config = dict(
    n_layer=15,
    head_dim=32,
    init_std_down=0.0596,
    lr=0.00891,
    beta1=0.95,
    warmup_steps=0,
    schedule='wsd',
    decay_fraction=1.0,
    decay_shape='pow',
    doc_mask=True,
    z_loss=0.0001,
    dataset='wikipedia_en',
)
MLP neurons of a small language model. Each row is named by its layer, matrix (up: input weights) and neuron, and shows model dimensions 0-191. Each number is 128 + 32 x the weight over its row's rms, rounded and kept within 0 to 255. Numbers have three digits each.
After each neuron's rows, "fires after" lists the tokens most often just before its 100 highest values on Wikipedia text that the model never trained on; "fires in" lists the words (lower case) most often at its 100 highest values on Wikipedia text that the model never trained on.

L11.up73:158155098079091115051136103130126147195175141128163146103137110132180108085110093127123138092102144181131116123075078154119111187158158093094162118071204184171131129157133141114144109133133111133099152116145107103109121084088194107087113123078153127235168110147141103104042104168117093093102126106132111100037183135159050115129127142155107104169149119169168153102143110078132125120082103127121175117169141134167171151128169171118151145177111152087097059075107106153185104110116115151098138178140128093074150130159115138099125112102156116087148129112132138164119147135156126159
fires after: ". ", ", ", "and ", "\n\n"
fires in: "in"

L2.up652:161095156211174152147133071135169180137132111118124092097094167128124127099156113076145166137078172151120130147128091109112081120140118060087115061180161124158194111161114165194097079107162153146143116124120139180107141087121149135170194125095146104057118158085172144118120156152133096088135073101146115093185074085105119160120188117117099138090118165156153100108133131151165085143104127150134055182129117169144094126130128190129155189141158161115117132117087122106131096111059106099142097118125095187175156086088123143122131158122193131100076096177150148086097105158128131146
fires after: "Un", "F", "N"
fires in: "united", "university", "february", "new"

L4.up614:132100112151131115093063100162128148185119143135116164118110158169153088114100154126057120135123110127108110118147150055123115079119181151155098134071168124089192117131139111135071082120150118166146115139147087173068151170156103124140168102099170172159139128181128122118122107148141153128101143128185106083104081119116117112159102099162126128139086114172083087139088179124137126093118116121184106088152111169121112131121164105160071141134115144072089142100172059112106117189194137167104164082133132108095160093182092087073171193077116124106094139143085187061170084170182097141
fires after: "ur", "ud", "wh", "h", "ow", "R"
fires in: "during", "when", "including", "were", "following", "river"

L3.up419:156159177139167148119159123193170130166121133172143118103134146126154113083167111113118136133147165096067071156109117122124163082170132117076136088109092114122137098146109177171121088122047124218177149123123083165146111106109060156098163189109115093170156161108169096158195173150139171076149070169138130106174092135088126118198118157193120134086093140138158127067097098113132138137137125144109083125104149168172066113113124104127148132107131119175080083103116148107162174146115101135139126063120167183103164092088133129091110091151182154132094054144128159118162130143138109136
fires after: "Un", "un", "ud", "ul", "N"
fires in: "university", "june", "united", "rudy", "july", "that"

L6.up707:132102182123069104134118115086155167128059121111090096136138136172101150116154106131115114186150138175060095151119104118115168128184096150213178152139120168117127148148061090099073114097094090158070182089101107136156150160135105162058130150132088152154097114121130104103102112110099187086111088174128155172170152097132147111081151186152147134103151088144118110095072187081141168119110095075100108124082144064135078143087133141145115194078148141120113139137092110138089138132120152113016100147142137122157109102127159090119112107114157115173158143103125125083167162181115126122
fires after: "T", ", ", "th", "I", "on ", "one "
fires in: "this", "it", "that", "its", "the", "which"

L8.up359:137140142036112138201093104109113117124145128088111075129164110140106237106119163093065157120155164140130138178137090126120123134146083140124151130121149102115162152083126110099127097166094165119154158146163142134142122104107151106061089080136098128160139132098099093135122093120111175104064113144066150135057148127055113114149165077106085094119104114099164125117110145176101122090138132124092120096113163143105129133133123096103166107160118144069169111142106139151119003149107123084157157101089109140171103128111120120162166050168168179133095133164128127128147153143136059209
fires after: "has ", "ave ", "had ", "ev", "e ", "ear"
fires in: "been", "than", "however"

L4.up210:137084166114157117141147130126127194157161109185155108160086141122092137142140178156123133114162129134115142051167148152159169135121122157142105167121082158157116182076202083168165102172148074143173088098096116130102110135184165103196160137141193118196065126120126176182127129144136187116126085090145126134102129077125128130093133156152113110101130137160127200223146110134158111107142082154196127111141112105104109102183172120142136063120102097140149130068085117162164094081100149119113155091081142147128093123201105110062126124125111177139119122133102138118127182128130126076
fires after: "ou", "c", "il", "'", "os"
fires in: "would", "can", "t", "will", "most"

L7.up427:098152124133136161076071106168141208177098153145114109172165134117122121137071142155124161130153061100077160161127076134074137113168112152138076126124145147180115144150093179147139166132146115161109110140174126098089126084167091127178139121117097133134093051150109114135108069089088155152108132083172060092134170087089124149161147135126139172160141128144149149159072132166121090157140110168152135149167130158160157120125153176141142123178125169064126148091106126162114066184124118124111110163076152060082094154140104182142073096132188141166117154115075112141064149162099114196
fires after: "A", ", ", "m", "d"
fires in: "but", "after", "abu", "musician", "affairs"

L2.up335:102109099176151169090094149120172153130151126141110090148081098145090083160159122116088144108152154143064158134129136140092163120128118102097132093149130131094119163099158152216128080124124184191154117184062121159139152053116144101093149107136114138120029126119111107133122148172105155100160096143117125111163128073142081110120153165085192136129137110169159062152127103111106084167133158132186117163070121164112163109130093153117088069117133144110133151096128140112185105088105113172135116095145072152132180123044164108152134165100132188160087137121126173152090049142067137154
fires after: "A", "F", "N", "S", "O"
fires in: "august", "april", "february", "november", "september", "october"

L3.up181:178142113187092071110121142104127117113163060079111083165120093200089133162121146138155133199131186113129197201158124084112146163114121118145137169143182087159131109144093189115156141095117146143075098082154120108183144152125122152148096134101108109121106087095143133152122121149107190057110145133124100129105124125137160117138115104118189175137049124133132115111143189118145141108070180086116165167104096160140116126137118110125160079169188156063145172119131105133177120149120077131114149082063113086127137143210118076169100107126096097091130129085103120143165116193103116100
fires after: "th", "I", "Th", "ir"
fires in: "this", "it", "they", "third"

L3.up208:163158103082106146137136064118103121169123169128121197149137076119100135102159109134093093113097133077173148125191088106131094140160151091114094123106112117081124175161088151111126110144125068109156100146076165133123104138153111119124155158184172148065119076105145103147150186175178100150132150160084090130136135128099153087154150120123211109159154117093160123096113135140143130134065115209132105222094102117122089187143134173189127159050097150150116194094152110080088092153115132144148073111133124079203064133089107106112144135103139146156129127105147159177104134152135164125
fires after: "il", "on", "b", "n", "ir"
fires in: "film", "second", "third", "album", "fleet"

L7.up583:071138111126191133129130086132145100164126130135101126133128186143168117177156117105140132129084133119098143133093122127107101075113159128100160153182143131178136115156129161163085106143128083133127096135102105150174128039170039061166103084202145142132070140119159106119133121126085110181092145055115174126136214084125157112132113117125063174142165110156136127117112127142168156135165067145077084138176118127130136106139146097139215105126143130099129119096123148211116072146144147091145129082128073095113139117147097099143139193161173150102143087094191103125143188100156113106
fires after: "ch", "h", "l", "b", "s ", "p"
fires in: "of", "schroeder", "school", "olympics", "early", "exhibition"

L9.up229:094151137088115148132113140154129138136147106167127069147170130134012114162151107135069132155118152090068126171102083161078123150097088154120135078160175127102138142137115190112123156190097173146134137101182120126182201114123090147078124116189078132121079133132123110071095204160147151109140123123094133070146141121120132111121158138136119163137135108086178105138152160065148138198136140114128110199151133179143123135077096155117109171147145132148063137070129216108165140138107076102137106112156175155079156085171155120133120108161094063106153132089136168148146130161116114124
fires after: "J", "N", "n ", "on ", "1 "
fires in: "november", "june", "july", "february", "october"

L6.up178:149045098076139187095132144130150144111177106109117108150150110130132108088140120093119136116114063121122097170079112157123128124084122169121082102146167109108101113132138118146109137124112140142112131128160098147174116077130141129064091154132117103093061176124163078130072175189109154097153126073139137104196160105118086162147121178124148191100122137122126105142136112045112105197157174042075080155137142131130147202091048149086112130139119111117137104073144178157134194142102071115110151133140135130084129095095097142117161119147066092131087145141150099114145068161060137150
fires after: "J", "A", "D", "n "
fires in: "april", "july", "november", "december", "february"

L2.up13:098123166147089117071108116181166104120146170154082159041075091127119080155146077105135150135152079117130111111111170216119080165147111090148204117104099129168139169141153137166095098140157158114100194154117132152084087095138098089146083144151101105162095200166103094107167129147113183151113124066128171115085169072120095138119164079148146125102098105168126071162146105128095130101145115176170168098148163111159094129127162113143143095151137073132120092095197151113157102110163117134142171148104130123097176195111132147074178093110145125140161117106146126087116194126156125094
fires after: ", ", "h", "ere ", "and ", "wh"
fires in: "he", "oklahoma"

L6.up373:148124058143127148124078123176097132142150087123135132092118035179145140150107087095134127147148195194160133159128129059091162066100097113132092168070128144109109122121118134098099134106082163118120139086150140128124135095192102081131100113164095184171156157081105151094115155131114144152108118164154158110139108115188102126149121068148106145182148140119112066107134156100104081123115126148180169126116156124144074115121151088107112081110051169119175140120103131135173143144161107084144130143091150106054175113165206125081117152142112093082145119088093143105173138075201161178
fires after: "iv", "ak", "oo", "M", " ", "K"
fires in: "and", "received", "took", "with", "taking", "give"

L3.up317:115131092104140136155050092128134159107092113094104095161129128185146147047140126139165233253083132140109137081121125111075107143133101166128083122136128135155128095148133104123125133200078146166177094097145065093151049115148124103137117071121175111138204099170106148071116161097145163158132087145115151127122145151147101134181121116121095100147113154119135165128126132182144150094125164106137138104118133097151161084110090101120132056122121088099069175112169134112127151140159159151126193100138126143132129145159102160089142145146097105099062121112112111118140193153174166091
fires after: "il", "for", "h", "r", "ou", "wi"
fires in: "before", "while", "will", "throughout", "would"

L11.up466:116180115093094162134131183138157116170107175126131102097106126157139116148127126086149084122149132189138084131071111100171145129169071170156160101141125082109147180129193220154140101115087099107103118113122118104083166125067186156100162152110138151138104130102098094126113111127127183123139159094111101139107127111084130070096115121195164145123106127173162108114172061148141152106143123100140142117126115117099161167107201190118145171114120099068182133153130135138101128111157153073091073133103115100122069126144138167165113146121168067170178089220096160157088198170153119134
fires after: ", ", "as ", "in ", ". ", "v", "is "
fires in: "a", "even"

L3.up230:117140138165154114122166133103168107147106115094125084205059140143106148124164133098045085068120103133118137118148160094115102115164149143114132084110139160119109139089140124131115108098106081156177049139120124132169181194133177188206110125082178118135105118112063108151114111120026063113097124116163163137108133136124099057128145145159167125182076144139110077028106119134144106124168109130106089158105073084145161160143132156125120181097104145146155168086138078149131103145179115139131149142114083107130091112112137116133126137151090123099128141185111159171179186159141139124
fires after: "th", "the ", "re", "on", "ir", "1"
fires in: "first", "three", "then", "second", "third"

L11.up520:118090072126114128178112128146145104093207090174091114166153164153137124162102135097157130112097095150101113098125122159101098107082105128081152132176197114192131145188168071138142092118079118172163168125134133135140112167081152133166169173134171149172186169130170123097128138148125112156154148101107137120098145158161121090111138099101124172096116148183163179145157084094143151132137150108119176102121124098155090147064133125114151097086144203067107118083131062127100116168154191133162134183131128115165149122103088056092108074135036105135100143115136065151149158120119092084
fires after: "\n\n", "wh", ". ", "\n", "h"
fires in: "in", "while", "statistics"

L3.up533:109167149131111145107138107100142160182196127115080078149122147132092157113140122073161148125113141180131189152133090102076133155134160119133149114141152153111102112105065139115102116177079162140087140106117123146125150141136161117161178105125128135122143095090102096175118112211067101156125126143139071192165133114152124158183221160086065158088129134171093095110085159080117117130106151110178145182123146142155096169096132140116153055115166053144111128145169159091102104164065115097095174120115122156112091135173133124140131112072111147131142200109049129122192132084098079121
fires after: "th", "H", "h", "I", "Th", "or"
fires in: "this", "his", "through", "its", "her"

L4.up684:180108114103120159048156121175076158119071053097083111084113186193146133117139097147085106063172146153120108124099112169098113105153167130119173140108116108084126118128130142179107134164110135186185152115132114149096186118142086120124123171084049180135116143156096125188162126112113161146110146107163110108130118137096108162214140081077074148124121114167150108107129139145180110106107093151084189152153156133096171127189121108084106102164101162112146186126097098102119094104092131130140100095145104155107161158138122072087143150119116121173191178138139137070102085163101155096
fires after: "O", "ur", "A", "F", "J"
fires in: "on", "during", "at", "for", "as"

L8.up502:171171109091148101171116125143183133167129104101128137104136118103102193108086105137137146151094120121080140100112146079111069082106089175016124131130180145104139159102149111174143142131146182184162122128111107101136154179113123139153120121144067123113084130132117128123155103135129145051133116139189155136109088056138118108106135148143120081084121132140163151123136134127115132155159142071118087165075172177169202113123117148095170144133145220099100147130164101132131117105049082148135145136091078094080121127131140169125101153130150136134070173128151121100121067163138191032
fires after: "Un", "A", "c", "C", "F", "em"
fires in: "university", "april", "civil", "february", "democratic"

L9.up659:139044149122081129131077133117106169115112129149158108187149106131127142070098121131157180157117109171074169053096136125104140085135123181156145135059125122115145130180068120136146145095154131138099075135181144208081109137141146141117135122093112164092102063147162117115154144094074120095145124170082138128104101118103127165133095108111108130115110151087150134087160158137100114085121134193158173150167117150039129149093190154109101169164115149116152113179093147185108118225139187194134100139166155142156104152119194098139153107134090125137167134138085077146145177129112100111
fires after: "m", "th", "wh", "w", "t", "h"
fires in: "made", "while", "through", "would", "throughout"

L3.up560:113167116158163113130097089137123151084126100116047087108205139142095131179148136154119130183190147150121130168068114089149115142148168122119063164145117027156157173133122123085096138123116143161113114168104069100093121118084126149093134098119079103089138148107076120145158165108142143125139064141098099077139088195093121115135123130146144135106139136152099098136115173154114104150072135189166143157179132166100134183201139125140076065125064145146125166123116118124144163163137172153115175122059081105125184202135145098112160116149124109167113120115130188087133190137122086130
fires after: "ev", ", ", "il", "h", "oug", "v"
fires in: "but", "however", "building", "while"

L6.up357:157053162158105112114125178061163157137151126126103137173152160125127127151156116086105130104172167135141125100125153115119151101103085088156084158047127134104150190124182103136107119119044112147131104079177154139113129166102075140143134140139170129102100126107110033145110110153135043099090109155083126166088142046131108137104177119115167163113144075162176162143085166127145085137100144157124139179140153079103183131144176137074070151132170146145111170086088146106133121139064126076106111103145125109168092075131163090100103123061108107104098147116153175117152154132111112168
fires after: "n", "T", "wh", "th", "oug", "ir"
fires in: "not", "this", "when", "title", "of", "first"

L4.up721:136075089124129170122152170077100129103097116108159073126154127121147186115186067139093094130145178113147107154128137142134100160090180134151085154144190100115129150099115046159148177071124106168143097147116136138132123154090147127129111144089179064123114081136103107160120134188134159086116101107153137156078153088137141130119136088109134136134093139112162121111078031080131102091088141156148162218097094089135128172104106125164157149085125129134135152032083106142088101090088098115181136105163087089085116060149118119070163136160112144114113166103142160104121149172146085176
fires after: "on", "ir", "n", "as", "r"
fires in: "first", "second", "third", "2nd"

L3.up233:094127168165108144159170168099113206165140084127101054123109116133149142138086135077103135130160073155111071163079128144120100151126105110077127088132104133128099156038078123142157130089153129194113071152150138125111139183179122164110110077135165149127189143187143115152167161179090167101186097123161127140143112136167144143129117153157109092189092079187154065126146168101171140102114132170119174176090111145131163134151109076103142097163131129099098099161142103137079139136175138150086160112092091097102077113137132161167077117113137078100107102110110163106108139180114124048
fires after: "th", "c", "Am", "Th", "a", "Ch"
fires in: "than", "can", "american", "then", "that"

L7.up55:107077162133120150164087105163133129080122113115109187152121153197152121072114120176138174112153098130131120097124146053087142107183143143160134133114174144124149091136149133121136128089100145186024130163130127124111106153164137125203152077080104162146178088145175121144117107178070109157147127128164083176072106141138203122193173128161118156191090138125077163142088117118149075091147154105107127113170135113148075157084099131140097117116190102102131148199148089186131107100156129095077174141122120113126139125083111073107128099117136138109129159188146138176158183123154096142
fires after: "th", "ar", "G"
fires in: "third", "through", "throughout", "around", "arrived"

L3.up576:098163058169063123146142182153143114153090143119085156093161147108140105080137176109136136117198146163104092150101132139103108134187103108093137111139099139126110108137141152188122157196119154171126183106084114080095173172126093133141114124072147162154094113133136073118123140111126122084087104079066148153129128143087091114183175114132223121113120120089129059145177111150166183126148169098130128139185165157078080142145185152135121096085111086138179094088129109127147146109139138182131109113142128132129115134136153121090074090140157077137073078064081119099109205147116119087
fires after: "bu", "wh", ", ", "il"
fires in: "but", "who", "and", "when", "built", "while"

L3.up421:217144125202149119160144079121124113108130124091121083145144124095166087132103087124116137104136182113180184121062101085136083103095146155131175097127114158133120136118123105132138104119167148181142128123110071178091159116137131142126102171160118188145164120134118101180164167063140172133109133136172150185100094084149220123110159180155103114111038115124157087160173164101101098111142101109177164180094098133164138089076174102130095069133162132143084197169149156165109139099098128126154117121154096105115108164158091111178145160132135108114065138088102115135144175156084136161
fires after: "c", "s", "in", "l", "o", "ou"
fires in: "can", "since", "son", "so", "still"

L2.up489:134119116152077169114086079125169117107097157143149177108080145150109085165108142114180171144163052170140186132106125160127069110148157120098107128109118100092148154180129074124138104142155125143167159139181115060057127162142108139055107136105063119100130113099168160131077167053095151165100121133108135117097086139119083096168138126153160117155159071177083148073128096115166089118113190095120094091140108194170175115142155050150077162178123159113143170149156143102126146079135130190140151094113059150174149132153143097125142078131137145130111096107126153124178152129119136128
fires after: "be", "wh", "Th", "th", "the"
fires in: "they", "been", "who", "then", "when", "being"

L6.up80:161172161147123210093114059101139137113130132082142087144168166125167119088156135136137092138091145163115166087167115141115150139159108138145139090086155108120110112112173146065094130096137128158137141164070084078144102114128147121216126177119134106097128134070186105159148123122089167119116111123114102109169121161118061148127071110110082075171084130123121155127191154157129162126083116111091111141180156150110052099122124145115081150154101144119168109164091150178150165164139070168154110158093085121058125156225100132107136111142167135155119120111084092099155188080113102184
fires after: "in", "s", "l", "Al", "W"
fires in: "including", "include", "included", "illinois", "island", "always"

L7.up33:174140103145139042113096116147178162121104132139127123159066165094129155146168070114104126108111097093087083172121161089157063110138177096120131109113103089174147126146155128112173080120163147109118081131137128106132111096097141152130124098203142118074104115142094161127123167157156188155121148120109128151083096121167179184129127117083090149140188116209163126100114137107110192105162118134200182142090157115159124127187151117089095172110132121120121150153150141167195099092162120103145174127173141126141044137138127097132128100132171151132121071126080081179144205157190096124
fires after: "ch", ".", "p", "the ", "of ", "T"
fires in: "two", "school"

L7.up402:077117129142091137104107136146089182134126129159131151134159173066161090142102168090120136103165104109127144145151143134124148146148095145097199145124105083111092115122094080173141068147106162171105121065151127183138131113131134081110124223134132163085083123148126078139120048064110153087122100122141152069124137072147123083144148229164139117153081156081141098166072161147195144153148148147122158151147140152128196162124090087110164160168127133158139189155135074107127133150097165118103099191150178179139145186126131110094114154140162099128109121088117131171129183175142118111
fires after: "A", ", ", ". ", "e"
fires in: "but", "after", "as"

L3.up679:141195107120138185186128127143151108150124155077113104135094177149154098152108066109156161146109039195076131131138138127156119162148113124093127156131093112145102115153130094160112121125095097073100226101127117159085056149169081081159110115133153127082136099109169123113116121106098117142116089064107059103180149101159171150109165071185102119161175183156181125083130129171169100114171135151143162100130131143173164161167101120170072134131155114105136075110151153150118104111141142121110133082141139156148135170036134151164135118088121118148133110095124097097112191101105189147
fires after: "wh", "b", "ere ", "f", "a"
fires in: "who", "band", "he", "wife"

L6.up280:080181142118079182055097138119048160191146090139158080149155082160163072082082153113105160179127137101086143142092093132085114106078109122135084091095122102122147108129122111154083124130144141125143120118145168112136154165088102111150117191077110153120131112157083055136167140140116167154147156106078125167116126119130114084155148164051092105081110164174134113129169148073146186094134151104108078088114147134094175115125088079130135077103150169120136077138183153062135109146071122114167090140115099121104127159134138090081155158139184176112143137097137155111074191124086121132
fires after: "b", "h", "B", "or", "E", "in "
fires in: "her", "battle", "battalion", "his", "born", "early"

L3.up290:116063092125201086121142098118119155126144167167150139100122124092154102146170177086155100099156199085116084093137071077175130127093139108120104135143172119098132144132128148114144111105134198145133169111080122180153148169155125154223123090142128148182088113113146158136102092191094155102121122082145143176099115095166077164123132098082148184109073111104077172166136135112118143076150160106131115071136144135088130143126200146098072089169141072103089160091125149087148141080130116100066157139179108122145140073167184147105111076147128148140158182161139113116132120115079148159
fires after: "iv", "ain", "at", "oo", "ov", "und"
fires in: "received", "against", "given", "over", "took"

L6.up112:089094092113067121145140087169118119136126074109110103179135172141114086176120111056098136058087143142129110109129101156089109110136113070145135100129179150099125089115155082104103154115060131101140124149136110134118070134095164035133118100139095178148123151121165157091098126129111099103087143067111110097118131076144089078121100142087136130170176149137121072152109126124130142097098129145125127127165084093147128103128071190098028149117095149139042116108112127084149091174099085155124074172091086162126182144135082137122104105173124114133042197101156139106140129121155130102
fires after: ". ", "\n\n", "h", "ent", "ther", "\n"
fires in: "in", "throughout", "southern", "representing", "through"

L3.up243:090128119161152118129146068127189136153071157071111113182136121164128135085143126105103145125073115186142079132115167052103171130149119114147157141094078176154067157118146117171137121177129094108173080147106141158139111132127156162166174077106139157147105114126162218149128193071140133203137062084228116144130092106129089155137106101087081171079138137178053145123084125172164167126088131132150144140138151151085133113085113093144118144119167141113084156109160116121134128106093119113129124140121176147122059133145103119126119137097136118159123184148165099163194149163121166166
fires after: "w", "il", "or", "el", "ou"
fires in: "will", "well", "would", "north", "more"

L8.up270:133129086167131197165134168186113122118167133129140152179061074210125152128113199159156113134083115098105102107142130144137096085085127080160135198118132148148114127137129178136104154171155072132154136098171118126074116100139105179116085098076050130166133137131149182171158126121114116141165121071146095141103119056124150108122095117158125118125173118087094128075126160210089138140203165106104210120101176134148108130096154158155078156136088124091139162125121137151093101068093142139115142136145117174134078152094100117058102140151090143104115178135135121183104162135115148148
fires after: "w", "m", "sh", "s "
fires in: "would", "will", "well", "mi"

L4.up188:088160137062089158123102147144124103095132165122117099163141148113137130123191141161130168187115105150137152077096151169109134138080117118130109092145127136088167083160089070087093092119119123107168145155101110107088150151153078178209130139146146102157146138116082089130106145129148123126184134073132087106109119176106131116082118133139048105130064123070152143099167111206119136171105195096110132142147137188162078165123186091201147138081165142107154108171169089132127083157116165132139114081155111097107143146061125129130113082088118117088066131078121166083136202150141103148
fires after: "W", "be", "o", "w", "s"
fires in: "british", "before", "western", "world", "both", "songwriter"

L6.up509:111095068112112168118111085090130130125195114099118094144105150150069163128102102178140109147097131153075113174110109130089149163060135132102138063128167104046087124114137114146096199092096121173119139155182144185111088162108161161139096157108151104105114150120104079102154117208127193127125105124119126115159119110181092125121140192148165153118119128086123067126145098032086142136125119094087088132079128110151156144120103162145112173119104155115173098138149160171158128130145067158161135109130105153138157092069089071159159163123133132120082171118117137152076049164098105171
fires after: "A", "F", "N", "2", "1", "n "
fires in: "april", "february", "november", "august", "june", "september"

L9.up174:148148131120115142139060109114128108133154114111137084139064158155105167144062093098100153155124140161115191092119131165093108156104118161078145119152146125118114021128130102178104115174133137109134151127113153110165153170132117104100098100086153093108106117149144093122089138122123168142079154114116076175150052146124115081106143056135161104137178042092101071111150095124185078090125120134083122149123064104172162085122120086151117080088146117166137187145125107129070124113120156087150128090074156182135164175108141063155087080130189139180085098101118141120081126140129121083
fires after: "et", "the", "had ", "has ", "ave ", "o"
fires in: "been", "between", "they"

L9.up144:153103140127128121068122093099122128136137167129118078144169122206144121147121173117158092159106156100101108135106126152127123085082131138143182133127101157115100148123121145180097055104134183100099083142137106108104098138112126069058124124088112128149079110102044158151146118133119179075176134146135080087137088145109111070151145154114111074160069114178187106112121147101132180181180124141143149125098079173194192118129139125090176073109178099102137117119151142101091120122120096099099121114114106106076128213123138090078090153079162094078110119131092126177086124103157206126
fires after: "h", "si", "in ", "the", "v", "is "
fires in: "her", "the", "his", "their", "video", "great"

L3.up650:125117159132096119189173153193110092078137077085200129122103172140130114144067114141123133140156153118106101196104168122150122091108159151104198067123141114080112106123153181169091152148091131093160120151166100150122099100147140105112121189135126152119097081151135159131133146112141150106133157141123098107087134142126136192086159115130128138125108118169135100087135085170134062112137156099105185134165180172120140111067092084139093177052114171154155138072090097121139111098174129116133094162083079076110139080090139156161149125130149153241097136160088134084135097182154175143
fires after: "A", "pr", "ord"
fires in: "april", "after", "august", "according", "at", "as"

L3.up341:098091161124128191098102167119139149102154132084086189109175112104115063067162116097123113077168120137099238151144131101142109154185117115096132129112207106148134126177134164149071121140096148138189177134144118084102152195117076169140116156077152142145145131138118112129110177123114148166072113134136110120131086129042115087153106139102193142176134158141141093116159135150138075129161137175138185175123152117163129168149107136109071121093132150118098129115140128103120098142116148126164158157133077118087131207136129073068123094145099093136084097091093149130195154090078125103
fires after: "wh", "h", "il"
fires in: "when", "where", "who", "what", "while"

L4.up551:108118064151214112109108094203111108067142113105125169180113163163194099108070117134118133092103153111128145109077122105094140099082082137106141118089135108133116064151081130071162131080130129081116118123123136154122131165128158131111097126125109167197107137084122115044220151152098125085079107114119163133138069180187078099082126151165119145162157115132142152141123153134112098099138125125137117141175147100112135100113132097161117121123109128082100145129092170110217136119158144147170104102102102130100178149110209114090190127134111130050166171131088096135138148169078147141
fires after: "ud", "iv", "us", "con", "ain"
fires in: "including", "received", "using", "with"

L7.up314:133155136147091135099146147086142062098114129205137111128136119128131082166117133075212175144195136130142137087074116132130105133110113102112125146178133135072127097171075196151101135097082170109141156133136139141144132104143090193139123116081123100169111092099091123108113101163087148102126081079135124173149169177138105079101104128109144098114132115081083202132129100167148169132133098108064137155094091102135103103109126100141068078146099082123161125062121097160126141132126111101138129138152090148141180160069125115153144145159171137123088195182109132119237151178159170073
fires after: "ev", "ov", "J", "k ", "th"
fires in: "over", "several", "events", "eventually"

L4.up28:116127133110099116097155124126127150104152109090135132103116112135192083074114091110167114158099165160123161208117099137126079100128157109133090148167098110130134106132115135161098124175180135055130127155171116150119166158094118136108080101124101128164142132130100145167165152129152170119204130075125132143125200156112160125108160154096143147157086119156095138173139142156135131118176108094171157132197175105172112143142120095198109130176176122078136122091131134118037093157111085084078160108126057142111143164158042128082139151155116112153213209064080128086148147125129165122
fires after: "h", "O", "in ", "el", "ed ", "on "
fires in: "his", "her", "on", "held", "spent", "won"